config.yaml
n_layer: 16
n_kv_head: 1
head_dim: 64
d_mlp: 576
activation: "swiglu"
norm_place: "pre"
qk_norm: true
attn_scale: 0.125
init: "normal"
init_std_qkv: 0.0288
init_std_down: 0.0
grad_clip: 0.5
doc_mask: true
dataset: "wikipedia_en"
MLP neurons of a small language model. Each row is named by its layer, matrix (gate and up: input weights) and neuron, and shows model dimensions 16-207. Each number is 500 + 25 x the weight over its row's rms, rounded and kept within 0 to 999. Numbers have three digits each. A neuron's up and down rows have the sign that makes its largest values positive.
After each neuron's rows, "fires on" lists the tokens most often at its 100 highest values on Wikipedia text that the model never trained on.

L5.gate169:490459485505538480471508522500489481497521585530472495511514528509483530542497493555517528474478482513489509507458480488486515513493481528518523497516489500487492490540504507479484495487532524455455465494481541583508474502512488501523467527540485498486479518542497513531534533527498545474477522493506502492512467527457507537501470488502475520520530498520498504473541493495560495539505505464500472520516469489513503514520540553512519445516507484510481496509499475515505561472460506546490544507499513455482506499499526514484485533498550464493498515537511471505468525490484539494
L5.up169:476551502537539471514491468516512427474521488462467488506546505525489489522488472522531465494507545508535473511513536545494491515491480519459517452477555500512518539507493536493511506509547476495487482517508453491540454464533503483474520525520514507519518491517512505569524514536489551530517482506515493498495479481499518526517444520513437505476487490486467504500490491479509497499551509532472515515449518460503478472504481543525539501520486503476490504482513528498511511472480529463490509525526510534531522517536490507509515507499441485508515532486471526505526481495498453483
fires on: "d", "ct", "mb", "art", "p", "tt"

L11.gate79:483457508519518516544452543505481479514504490544455517489537545516523483520506489488518459514466531463501492494495522464496530489511505491484485481491492562485490468522478524504513449480476463490434442458476484509490515529510517491513506483511465500485523517506505471480535477494471492499538483510496522484537514521493511512481486450490511438497535513478507500482468525497503487485455493515512539512506469493501549497493492474519489528485494478515470497494459537527491517477487485533492480478470460526501445511487494503432484503490472492447534512491516513499485518519452501502
L11.up79:509516484481537506501498506510512496483459504499496505458565491534502490481481468480469472473514505490485485501479509471516550535501519493532499523501481508463508503477503503473477487471502476533482466452532492447474474521538483485509488487529469526458518522482420474505513464530478495521512504482517458489486503491461503543503486472479519469481512488501491490478489496536482458522480486537532550510509486491511560503481534463508525520527493535486440498476488507519518513514536480472497499524448500523500473519511511488451494507526502462469579492488520493488504522500493504497
fires on: ")", " by", ",", " on", " to"

L2.gate295:510451538521501513477530485490510478468461477514488524500506514520486526503529501498468529496527521501503542512536473508520479458500518485461488535515497504472482518501505542516539484476536506485510460466526436488517462486489529487527484491512508576502491506507497516533522510491547562442516535518500534475466476511510461480503464474520484506524503503533508527514472502484522503471533506507504515521503526539507473530484488534490500533545553495532531492499522537519527561479481504502513498470546491511489512494502448483491480481478502497497515471531513486489543502473426514524
L2.up295:487504532505476521523505494493484487521507533498499458518489506536544506469489526564508465513449495498473472518507473505514528555474516510503506519504519479544512508481489534496502495525449493500532499472503487525443508512495457474465523507541475502519540499478510506450489501538498499474499514529502484497497485481510470544525516515473534475525484488479502497535506467471496500523502493527486533533471539556528487501491514500495513472497503498433470542523525497504526475473476513496487492522513482519549465491457496514474525499555484473529512544508486512502515459508466467512
fires on: ".", "L", "V", "ly"

L11.gate245:557473536500473525516482463521504517486544506502488555498482493471534509509475508522508477555536564469483514553469495515491501498495508515509477486480545547511478502496491521451472509482516521506483506545518486560507529539508523472493497513502482493496543512541543509498508494525543492471505498513442546497533496514515517519422484461503502529495508516529548475493469508529550544477493509503511493512505517509504511445501534488484532486526504519525470537530499453481502505507512513511542522506515469464528508487549533482480544532484462456490502495484487507483515527498484489481
L11.up245:537470509490477473527506492527497447517525531513481555503500512509516520500512469504531485542520545479521523505540459479490482542497503525529491536514521519493468496455507518484472492501542506476481502493528501505457532510517487492532494534492508504504519528546503461494514489474547465476467560519541476529470507494495495489501474440474446532526473522560468492497500541492547486462484494503533499507511528509494526460484509536472478443536507525522488488482488520479510482479464496504492557495530501496494483481523498490480503518482479517488541471531474495504477487521427540505
fires on: " in", " of", ":", "na", "va"

L7.gate459:534478542511511487526503521491518518468467507507516523495510534526496540550462509532570495518550498532492466499480483513491478462450529519507474512485491513493524463482530495471537490543465480540539507503516499523496495493535509509482549544483501511491526486485483554495469492537496517529526459468499506491522491478505469487461473503494488443446551511533546477483519533512487512499501516484485494497516499516511494525552499492499536470503495501482422533546508524501497485450472506532540522522475493543515467486487512480532529531510474518476487488541479481491485474473506502486
L7.up459:538503474506487513506493531485514502480494456520473523511464511505556507537521442478528497518542483504537531508484484486489520474463516546542474496503534502526560475498491473493500484504515457486489493537499534457501535506538480515484553505483482453475510506511526531486511499513499508527515454489494536446507528492490529462521475548495468524504540476509504475511537497531498465514461490450498496491501534503493476494526509520524500499509478508501452527537499504467536527493492497473537512536513474552507502492469513509498504494551457502497511492489469487521489516491600484503
fires on: "s", "ties", " structures", "es"

L11.gate558:473505476479479543489513471538526504489518486517493524491519525477497508525511508510479515502473525504514470480452504511510500478506473513512518510487521572464491463476541467505465474493487546492525513532461499523469464505541534445481486542518492487471496481462485488548481528516474526520497536514489491529496508508508500477524500482526520508502507500506504488494503519498509502490479462535509519539503532479518495495521523523470508522438494454461544559529492511517495491506475508512513491516512464473499540477531496539498514499562498499499460479527482536504513476467441452504
L11.up558:514473452543532516553513513498491494463527539513454502505536482513500526495508472493438513481501488477470481497504468514497520540509468493541511443540528553503461496483449512453529462507485519502516506508492530505493494493504551502480512485514502517449539497519489501480476479505513535524490487505487519537482490503448526526497513498511568527472483484474529473491495518497504490517475504490513460555513545499519491442482540513462511448505507497488495482495487497511528470502529475484490515485549417455499480513518516542508543469490509524494495513504453514513477524487481485466
fires on: "-", " |"

L11.gate128:466500528508502492467513489537525559490524506510507496458503530486511500478534536514475467509480485509472471483507447509511499485551508474456468505507484471490489478506530508496499478493497499500519522523465483499459481472509466508534490482558504494502487497502493531533472510507442493539503532498515522509508432527528529565520520523486450484482509475474517532479485539505500476469509512508485495579495504498537491501481508509506509481493543488506490489545483490437511522512488527474483467474464491453507524523512558494498516544498504495470466515508530550490494516464478551465
L11.up128:488482487540467477528513430519511482520495522476493489471562505510494508502509496485488490467473530460458539490536493527475472516530517532492528519505467469466437473478452530470530497488458520483486476479503511477459488530493506490503471488566522495534520544476484516509516470503499499502510506489507485516524479509459488518537528497481520484498452502506514467489478483538506514488512506518500454527507494489499472502471541489509494498497491548492503457429545492446487507501520519499457502498490522484494484529547508501511545540474524499494514476474504498529525523486499537482
fires on: ",", " |", " /", " he"

L13.gate75:517492503518490504474488532499533538494482516494489483526510508505477528502485519531531517498497490514491500499510503520488496521470505519485483503512543517543485458512506514517501527537522509501481516552487462521535514508487485510469491487464504531505533489510486477489504467518530496483527497510457489469517447508475452576484500491491511495472530484504539495524503543517538550486509502525467558529530511494496473494495474450488537516464512485492475529539520495492508510543474536504450512529559507493547492522523524486498538548466479535521505541528455455502494484490501466520
L13.up75:518470533456506502538536473521490510484477516500510491457459482467538525524540479524538530540572522522522532484500464513491486477441534502502509489549504504498472493485492496494497528512517522555530506521505482516486470457499494477505499502489501497495522484552489492568493525481561502544527517503511497524490523535492490489494464507500453506491518450515493474494536496511537476467496504510497522499462548488508489516486496507485514501529525505500506475525516505484530493509491537489504484556535452514528515509539486484498471514435508478476491520486488541509463514507541505496
fires on: " of", "-", "s"

L2.gate83:463465508532529545494474472535536548493507475547522499548499502516503542524528477480491489510454554493503511502507446499492487503502517515488475485496477463473476525495450515497527506527476506486503504528500502499483506539479544506534481516501516510481510527461505532522452532521490488491534492482470544491456469514503500492524440504490482525511477462511494465496551517520492445484495503479444489542520475521497443502509493510521470515543499453549501482512518558462492531463529514536521477490494493486522504507514503478556525517479502499496510456513495523509496559523483482516
L2.up83:488483469479530502525497496513520474506483521456513487510516442471500508457556499517496500521524531499519497483519449473502525529490537489530516515543483488488462485480527463477489508506525492534523457513515491479466519501540494471515488513470530581498483471515469491529478503508551511475499514541477460498480483483540466493512468507512478492490528501532484472470540471479524452498509484493480499521494511511520479473439498480510503524554514510522505525511466574457484491465511528488465468488487541489518510502523494502532517541467487509523513471522499532550479522518537487465
fires on: ".", "pp", "-", "d", "c", "te"

L11.gate51:474495493507497513478498495522528533469510523487559518513521509531521488469501509530475425512507595509514462524445496517505500492457478520488456461498477500474546458479495519480486513505475506517475501530499499519492431487522505488510546518512486525496514509485507487503480512517522499514503507479523508488507426493535497496468525518498550514449536504490507473542495543500507478481522509504469529512487494451470473508566508506504501477474484485465478530531480467468502516497469540528481498472527498483512498471537527521510485514502504477492505481507512526496506542517517505493
L11.up51:509515511492445546463520517501494488517448527502491527532520485515509558508505512535488520506477519504466507521489457490473530522481547500471487505531453491533510484487486482457514474490519511520530531546490494503496474483494540479501492483518461573477503569505478547474492498515522468512511472526505498483470434517507528460490551530500498490492512481507492518492516547474499528514485511483461489541476489442509511554538526530492518449507493471492512537507516516521501496468525505531467522472510495484504516506458490482507494490466487483484509516505485523526491508505481515495
fires on: ".", ":", " |", " were", " was"

L2.gate568:516509481483515486482462497521525534507497530542499513503502507488487511510492506506498510502461450484516501519521495479540512518485483531523456535521502516455489506522474514450498473517513482521519468474530497501490514487497496520473501486537464534470497519525468504501477492538477490451501487511505517568538498506498496581498472501487505501480504486499497515472552468525543482502511476495502471531452541496492558493509572494517497472466511458497479508496514436410469521507493536445494455518497491503476538509465501468501477543495445466497491497521476508509494517507514525497
L2.up568:501520508507523514491505464530486517523490553487466499475525469521520517495492483466455506493486478509499561545524524490518517538498470497488462488523490464543507510557502503469497441511565474519475511479525515507513475533475505460522524488465487507494508481456512479525512520521468502510523517545470516475491462455500473533513569499528460462509514495562450523458498517496488531504493501476524503503488516480475479477479468518504441509502495505506543465514537519508471497522473513462491482469508513541513522491510477470490507518470499491466560485479563516468510470528481487513
fires on: ",", ".", "'", "th", "-", " and"

L12.gate502:476514523507494498508513503493477506440494522462471457499498493485487494487501490482534529529484479529457546476531504512487475455475561517516484507530477534486509505517490529541525499564476530547532527501463481475484476515529497490510552531519486548517515481494499525509484470507453509508478473502522478529539514457504496535524489486452474485497522480497509444507485473487485510490499527462498535501483510502487472511485464472512469452513477447497453505465500487516478510484532529532479499488508483502505485539496518497482487526472507507469482515551458521493523551536518532524
L12.up502:505498534482526504503558490490471518487481539500500478485516529511496505528553478489500497504510496529530518480514493508471503474500502514479532513546472545513505494486503553542523524508451482497457474542523476453503479486508476515486509480541465505526506482502504516503549463503498551442451503531518460511517509528527468477502455479477449507507487485461519463530506511480492483467510517509482456521566515490440485508489506521464505465519446510513513494465537474477508548493499483525486478473506532461484474525484504476474481516484472500531477524472516505540512529535491442502
fires on: "s", "ers", " years", "-", " 18", " them"

L11.gate409:527441513514505537493512520485467477493496558501482516501480554478513476563484546457532506496518506473495503511460484498485503459489497501492480488513524473531503515523502507507502470522489534544522475511485495520441504478526489520544476509498473472520492515520524536526532552512456505532494478467482508474481506523423531483466497521500501475446536508507514521465475487512510502477472469521500515492460467528474535492470479485449475493471467499479510513484500489478483512511520491514558475526528496502463495511486553475490514506502480480494525491513479500515528546531525526509
L11.up409:475454508529477548507474510500491490489496528492499496481525520476498505542484521487511529521502489519461457513486520502482517496541479549489514525548470493502524498502557501524511488490518523540476500504486482496482518491541524540528492554498511480515516494532482508526511544545497546481496483546500485455488478484421487526521531530509495525489521520512497562482542478561458538501480497483492539462477472507535536448494489512544500542541467492477489526493466472468487498518502524516510444517549504509500516508500509489512504511482479524476511499527479534525526510499479511503
fires on: ",", ")"

L2.gate501:466509552511483495533542464476495451456500512511481507516468477525470512509518533530455456491503548480483515515498525486540436487500490490475493492499527483503473489445514498490539501511542527463531452467533466511548507474478532496504494529500529508521502553483533481497539463491557535481506505534507508506472512509454486509451441453508509505506474485523538497508510513454528498510507481533477481541491503494493510489500522502481474495460535495504564496478503501517518527506499509494526470523528505514508472487520478499501496490476474504513458504522493499500517462536462549514
L2.up501:472482516524470516461522486470481473503498530526499498540504529532542488485502497504524520522485516491473464507504501504508514472486485462528475467454494478466507487494510529530522492480472541523480511536450447532496470522468455538531464521534490463474489498497482547469481489459488476520504530468484519504566491526492534514506500514516481534472487498509528499478453435480477556504513509508508577502471498516492502507534493472513503465519492502483511503552560522526519498479502509518503501457553484517508494541464496478462483507511529479480527529486502449482533484522484483506
fires on: "."

L5.gate113:433470510529481542498468510490509508535504521523532525557470517518491526486489487482448485567525466520434510512467478488492478466491490508485477535499486474510450532534512484515495487511495491463511454522488484498500509462484546539498504496478473477508518531480485544460515505509504447518485552493506502479498467460471485484489513500481514513482468493468536478493495503466501468517460543522491484475533514508517472525508522476480505431456475484514499485495540474551484500483551503485535490499526451486525492481488531505485499477464493532518491498504469450510475476537516503515
L5.up113:514444506475475468481503569477451493531519438523472502525449518477490498465519519465494479515506474524486540455491521497495503452522455487564489507498524513482494469485546473529477518485490483532478477542486494433468508489482531472511467494467537469441486458499497507470502490500492477559505518478546474500517559488523517456499473504493488479494475493509484495515496475469503496469497507527509483543470519473541480517485510470516523503488524486482492490465498526517494489489510473525476499498543483459501435491490515499479484438512515501510478535487479555483476492529492503490
fires on: "es", "e", "ce", " house"

L5.gate83:493499554551494537514491496502489513512565500514450497507502512522446547541495507502469490493503518502476502500492491532510463497493513478457497516512454512470476498514497524515525456489506508506497502510545485560518464534488538471521502538528494520502514525436513529525539508509488547450518507481508536485493510496519443483540477469489542478488514497528481475498500528480540533507495508504498503501521485531504551514507501533473482479541510501497523539481520493483462510487478499523545532494527488477503517471478501488485514491450547497511499504486514493508526505484485481493
L5.up83:477495496538472520515460518529483515510530490473482496507476471515483518502505481525480496492537491493510477503571488520512482496526525475524545525536488487478491463502496485536488483483573488508539518551515467530533457520523528449505540514456516566494483521502520504500520445492469490486481497505488491500508510502518462491520461449476511483514553509575469477490535476498498485499494484539511503519512513515516558480481523491491494480544547480498463563465483526444472516520496492519492534499515523493514516472503489497471472516467509504530491488494525537513518483485463483498
fires on: "d", "te", " Re", " de", "e", "ru"

L6.gate473:511499539520478478509551512477502482509509524551463488524517506536499468512488498487486517544481479548511515492506530512466468463503502484483473509508499522495463470547505492474506512459475480548493459446472458493475471497503544505486481486499438492481491549463527495501501484502497497532516551491488482489512507493496469472475482487509537464490478512471496489480513539459457559489512491534549469537482482484485503492514516527475442522482550468493512486509534513472494457507505544561503504459546499533535463526499502483509515475497529507523485485519490509503491476527449506523
L6.up473:499498482481466479503485517492577498510501456507519489493482473476503477483477496521515466483430505497531505479486507482468498500520528499499506451443460506503556496526558487502531500475526482461488515505442492495472510509504434460510531482468527501509472517508524503502504505506470461482521484521501558529519485478543522505488503516534539494483565473473542457489504499524503511448479489518497498463457499489503488531504478476510493517500491528526503580503444487481478526490513526488496528508487486506485497517525524504470514501458472505502444513451478518494480519501503485536
fires on: "-", "\n", "\n ", "m"

L11.gate457:499484504517495534517501526527488475483503487470469498500508542502484460511509497518517533480473556468455481515502491483496493465529479536500511490513478556501501513510519489541505461488539510447506506505484479490464548510529539507537509498491489538497535500525499483498489496462492516490504504506471477493490479473431505515486502483469481494497546502534513527538510489530526477523463504532532481511491474519517486485453457526457447466522536479523485468487494500495480536453488471511508457467553460488466448505486530503502500508494471492470480529505482527480480506520447523502
L11.up457:474507492518503504474518539501491510480501493494467483512448489498494486521487507498504515519517463534458494490456497498468511460513515519496555450502482530473525459514533476496458529519531498491465508495470513475468522494508476549469548510468522493476478511522522538516491526526485522539528463515467475496475510464441508478481486506501495545479533484484474517471516495494489553461464507487492491454473499521446523504501480440457478512511453496456479501511441518491515509504522514492535464480488455493519509510474538470497536532534512512479507499491527546551481544497529507509
fires on: ",", " construction"

L7.gate106:495448552488508491515510450493487508490521504542471486497515502533501543486485516494499471473512473492502501518473480489507498502455514517514452470481468496524495470550495510465532488510486513506502480511474475555512569487503491463509554508503450495506500511465557495489489515559433479518506497474475495528513498463492481550458487488513516503472519446463520482478502516502566558502467498496493510509530495491545540492492538507459475494489550478502480497493489465485518503531472532538486502521540474504519474498514535515505508500512479500544478529525496491529497503486462503496
L7.up106:521452483455513447477468489466502493541477483504497515524501487505542494544471509476501495508477499460503515480524532508500530518497530492534480500517509477522535510524532491460527527515514512538532517526456455491529529463492498462491534475481494500515496516484525494476476481537481506494505485522462509464478500469458476503539540516522519478474508518534508492503484511500568488491474459481490550503479519469481514506470496519491523495479515530465499517493472452531478470527484489510445500521515485512560489474493512491432522511493501488483543486467533512555465553502523484503
fires on: "\n"

L6.gate419:490510494473516521475462497520486540474500473529543541486484485522503545481422516494484513515461503470541514505495502462488506511492504527495490492521523519460501536554506509494509488530524503511491536524488523531500506541459543504550490506519497484488506469494506487474506526556495518477464476470453523456522437517480509505544503504473511511487501435491451506492508488524552493498484507487481487459526533491500508485488475474535460477482502483515450509555510479485479528512480519476492522500532484476511475499485559458496488524547462507505500497498466496544486522507522496539
L6.up419:479564517503505480492481492462508458495506531483509512472512503488527488477494463496464522487507505533450550523512475515508549476480505482502487519586490479527495514502480546486527488517498506500480513510478522549507467501509495519465476545465516551483513546506488502485481482559488515461489504514468467502488478524488477492504483505525487495472471511508499528508503487498494514503485467459505472527499511507486536503544479513511526469503499466495494540497490522533496509477518512473511505452553561529496474492494506499548520530482442517509534552474540499530521489529475501497
fires on: "d", "th", " c", "-", " cm", "m"

L7.gate184:485478513478543545493456476505441514506494538507452517509570574518472511505480498496537492509454539523508522470488516517508487466503512509474532462494495507484522489554473526529495498491544520469492491510522506499510455494534500481494506504538416497513476527466493521552551520487510590492523494495474455469485475493461494500488507526499454478514506492521496538511502464502508500491507505505492493472488469530492498536529494531522513510501456522509465493511477497508504517504497504501507487502523470556494500524461491503500482508512501480497531506497525518484545469502472486511
L7.up184:511533491483511496519561507526475479455477479464468486517489520514514482488486491514541492470467517498471553506515502478484490461496491506523494490494473495517512539516493536505468519504492476492460466515505505467530461493463516486489502549476506509552507492541486490530562482489556524499497500531468493442450515515461544462498517543479475494523504529536486517518557462522495524506514506481505543482457460528492498484480488541512499505509508514523476529549449519491509546493485487471488501490528507560530542544515506501493517506504514459503476469544489540487515474498508464491
fires on: "tt", "|", " points", " who", "mb"

L7.gate521:439521541485530485490479507503467547495498509515495506507546505527532523538447546532484510507475476526521504536490499484530455468445510539496508476466519520492465454522505495488483508500478536484474524486488481536510510506517491492474503509503490505471507487433503526509501526501494513533499513472421531519478492481531455488471490492545482466465526507498482510479488528453498476473492512556484528512536479497491490521528486466484486475452518426518484502517516522509482498501483522517494483486530486527483488498473501468522521516512524478502486534550491496475494478468499507539
L7.up521:471510534544518425508495483483486480528508473486505483523486477486546524511488515502512529475457487500503472496489499485489487516470495543491473504471442512526469466534476474483488473481493495479489451476443482504516521470511475526531490543467514460479516520449464524475537508537462489532485500511511506487514505473494509464477505466510523528505529538523510473477501483478520497542495501501501511497491404480468529517463512491501524496463496501462478520519490521470526479506505490541448468513492538528469489479500504537563496490503487527524468510521482516509482478550511507496
fires on: " been", " was", "da", "ti", "ora", "tic"

L11.gate488:498480495517512490525451519557482496503517470503477475520547525519518496517489528485509468518471558481501538516498498452482526473509500518500543482474515552488460485513502490542469482522474473477528488488494520501484532555505523485507490510457520476500525495505467487483502502527503477511488516487467501512493511445492473501538512499452500495516556496506530531470478490514525501463472522537545511514499465511473535547485528514560497526531518443506471489510466514471496527450520516500512488467518539468511499509481473449488467516490502508484501457504512531500498492499490528518
L11.up488:498501522498501497531433524526516475503459476517476500452508502501520478516495550492501467469495500503505513481517465486491483528499478497487518489518496530467468496534498482505476544485437525476512515506489499489499497519559503542510490484492514514486493490573481519547479542460490476513542501490512487516475542521447504515468506477507519466473480486489503524532511512508522518498478476516460542501554481540499533477503498466500523505485515501493466485519487498491471529445537474534506501560502424517542497500477517537535503531479499428506483522524513528537518539483476502476
fires on: " on", "ing", "s", " that", " to", " for"

L8.gate17:472499492495445502526460507536514517509490497475496482509450500482516491520468543506510453522477481499485504521486501495499525485513471487517486501508529512473488511586530516511497499552486528503484481536471506486464563518489557486478525448466454505478525514530543502477511510548486498518538494492483501516458504471457510487521498491507562502500535508497500536488512511526510554511460490515501490483458517537492519490485483505507473459489506465456539483463526438494461501509468504493512531472524502511506528486497461524452476528557484514503515514505440512542505532517504481521
L8.up17:516490486519484479471484502501501517493449453518496491501428534488488500498523501507516496492462492524500537462509486468457488496497538519525494488462558491487498446488518459487522506523530459482501469480487488467449520501479491530459486508475494503482490484549501508449509453475490488475473443482518459491547534502439527497503517512468461476531474477518522475526537488516493487499462511485528499514497523499482470509531480516535460508478513505490450515451459486495517490536503494441521528545469521483481479469495518489458482497491521511494516475513483476501547546505487488546
fires on: "e", "ce", "ut", " game", "ces", "le"

L3.gate196:547524466484542516457480495504476549504525498515500532460520506464476515477480495529508516519497486489524509530529500523498509535498458540507457497483473496479505520555500521500473508556525490483494544494519535537500510556462510521505511533511454517491522504524473478500467537527474521555511496477456514463539485491514497494518504523504455477527518464530457511442503530510467533508503513514496504466515517465483501488573536506497476518451528505521514511480524479480487505529502535487530498489485518501511515489485514468483457498471498507544525466529528483515484501496501492527
L3.up196:545531510490470507488517479546525487525489524504472481523483550518528474532503518485496536531494449542480542528494550510498558522525469535494500535545536466471515522502465504444513483515537498513469496519506544480487494507500512498472453510504488463467467540509515527499487506467506472524506464497503444487494520521481493483468463518503486498541508518536495540471523495476533483487504491485495493480501514481481477467543469549523477501517485495505478483493512493501485527481511468496520498530481519557508477473457461443515508455478495505471498486526485479517541504546508495502
fires on: " m", " minutes", "st", "-", " seconds", "m"

L8.gate169:525492520506515492521474535523470509464510513500497444497545537503487496514455494504518521545511475530486488525480511500466479451472581491501480497523490505461517466510499531496486527514548517476485487516467502540508476487512532471471551489461484525508555498501501498510487500556464496504512454514452512497558468492459476550446499502502454492500537507477532499521522473484515513502520508535493496462519525514502497523508460476450521521512509460525480555505487501503499485484497505505511487489516474498518486510513548471484506519486462484463479511553484492477503500473505499487
L8.up169:509503450490490492509468530508504447472496490511500494507504528465499491503498463502514457523505466512519474458516514500473478478437547485501517524550534500491489478493519525541504561490540490478505504502465493513501484518517499493441532497488503534485531472541489456507511490508488491519516492530517488470496512520515509493500470542503447516516559534480502558537511509454553518494495472531497504482549562502509466493506509497492520548525528480490485532481481525512505492515503480487517489543499488561497506513548501489489471472506495465453489532527512513510517529495505492451
fires on: "s", "es", "iles", "ages", " parts"

L12.gate220:473531441448490501477512508513508476500486520482518521437476517512481520539535554493504514498514480488445518501502450467537456523454451515470482467486493483497511527490514508470505501530494546521484463457509449452482512494530479493534517541535502474515505475494518513542531485467507508503484485475500514449490504521525517524488503458508497503482499546494479478499494527512532574474538530517468486506553490544497454518512469513488502515448536489490507481472499518516480483506450502487490486474530470480510493533481493493493490522485539468475499507497532477473483481534474523494
L12.up220:509462504520499482511475527506519473487512513490496480518503509515488508494501508529539536513519496518489464500496472527470502512484507533484508530481452491528486460516470477506525528542506477469520469535494506500517501481497473504471529530489521479468524530500488478521506487464483485525490508470518480463537465547470529494448496552502500506473548465515495533533523521497532509504497467510464521537537457510514527498492552503523543495483539493551463486507466480520512456524482524491500469538557447472464502503467470525520509496461506524499477523543488491503501471477521569495
fires on: "ti", "si", "stic"

L12.gate237:509505510489509464501529493499503503519506533521469482511500528548491466528467511520505506506496492531457507517498533475492515519476558529509532507452535478469483484521480527467505477531512515520480499536489507524580514502439575502522510517502521519547517501517534500520529494514470474428486528486492489506517516473513500537488443490517516499518504463489507463497482529502505522503503509483471539507537469529477521462501483477480495515528519504547504542492481513523497447512510524511454494462509495499512510517477490452486496504481505494507488478557450425538489478493471489532
L12.up237:500496505458471497523500499513520522444509534474524488441512522508519492494449458496498471520531481508483504481462506528486518480475505490509506459537501497471458460483490451460488531501521478460500510467485503504499497473479515487494471479486506525511522528495463415481537454496477507528463520511475522502483476502462513502499527544483465524436509520539515504458507490513467485497507490514482489508469480509503503491477507434489506511485487508490529484486488475478515495502492510493490500506471483525500454490488506445507548542446499512446523525548475518488488504500529528534
fires on: " of", "|", ":", " other", " all", "Other"

L8.gate158:504508538483489514530488466498536495497476477550488511502493522486453539521498502539494508475462530517536477482434507526487508504478486495488518527502526517493470517532532520498498487492488466511470484451506468518459517500514539467508534498515460491524526507502533519529470532504481547495496539461529513486476471545510474512528480488503532518510515455465543490515495499506533527477488529501488499470496462479472474502535505500519497523453473513521477513502524469519477504532519500483507491563471483480507518469521506461512583485533492480450489497487501470505501449518479470541
L8.up158:558492524519473526512538516482518488506515504495480565502466523492537487584523481517509505503507498543523523480485473502513489482519493499460530472501520481519516493521487500429482496479513480525563477497477527475496489511509458517503489481547492488476479497497546502527546466494503472503499506533534497521502517484550485452482493538482504461497528502531504517443495504449537487501500506500503477463484512521533421523482481515504507491469459517469514511486468465513518507540515490462520498490499484508512492476513501511484524509462490517515453481520488527453518461497472463512
fires on: " and", "-", ","

L8.gate124:497478565499478513498515546502500516517491541521500511509469527477483492554520513546489506507504505559490511467462522526500492506526505513463501460526556528486461483512525463490512512537514455522501479516460503524508501482503523472514560516494487517514539508459520466565524452511496485487484507496515504526452504482498486488478506513438513489494490467525523518553509489505493469484470553501442535495495473503535491516458462483500464508481491496492496511508480486464490512487492500508471503464500458510487507455473496486492514509479540513504471502505474490545491510514494525478
L8.up124:546478534511494489485504478469494510560456480528466538498484509488544506509524473541501512479469467510509566486494509539544526500528505490476512500529504493512521519559482502470462501479498488528472495446481511539500501503545448459562519506481506491500503476513516528504502477444486507510519522520501474519477559558520519546504490514486488508516509478515489495500492466524553491479477510507509487456456520517492494489479455452463480489492438508532531471510492470511504521521487459487503488540486484512496512508518462479491506479511520494535481481507512515534495491518500514499
fires on: " and", " &", ",", " 2010", "-"

L6.gate134:468480517470507482468465467531507532500489494550494454494530530540491510456494507540488484509485513517511494515443456493519516492476500520493483478487426509488445481535488485529472477522455490497508497455509492508520500510482512492515512506477509515488481511512520526509485506492486493486519481485428499494544519484492491556447475474512534472496541465529529474466479499514510516476494528522507460512512494511491514467546525474490549502506537491538485445511511478489478523480500539549544496504485487463493489509506518496502503493498492523498472444538500525505492521513474503533
L6.up134:471536512482502477456514466494467494462459522537505491541482537481507527444463461480459463524474521495521511473475523518475493508494516457504522542530473465498494486537506444509489528513502491530502468522471487495457503497435484495504507487496515499486455503523521474517484477468495498503491473545455470443500549517509485520465514524533481499508531505563465511503508495503543499488473494455478521502484501509481505484503501482506513506517484511518486499494519511504539521472510506510502526501480509547501530477464511490452518488492507492512510430502510499512493515501505454510
fires on: "\n", "}", "ch", " reb"

L11.gate493:526524484539499507503494481509495529483516490493519497527475517530477526509495492489483445510481522495480507518489486485491487530554522539496493511516486493525496423527467459512495517499500505521485516504500504484481506528547497466509493559553538514491553466503468491447506526537513485468522506512468549516509488522506491512509517506549458518487523499489499477485484478547524531520469479476517485512498446508532501505469521467450495535534519516490469520522462481461542507483480538517493517457513511492489523506478546510446526511501510511475517476490482463481496507514511459507
L11.up493:491495517521476507494461468503471483487481547469487517480491527510478520578481509505524478497538490498485537522526517546502531499488521498481463487534512441476507511545506513564495483500504502528468508473478490458467476494529505487551472502561483446507511436511537491512543474510504471477539491546527499474471477481482514484510490522500484462480497478490488479494449506490454487493505501529522526487510475503507455508481457444508483541507510501483534541473497456488456520478487497487477526473488499539519506530488478507440511523480501501492535523502505488495473517497510473494
fires on: " |", " on", " reb", " re", " semi"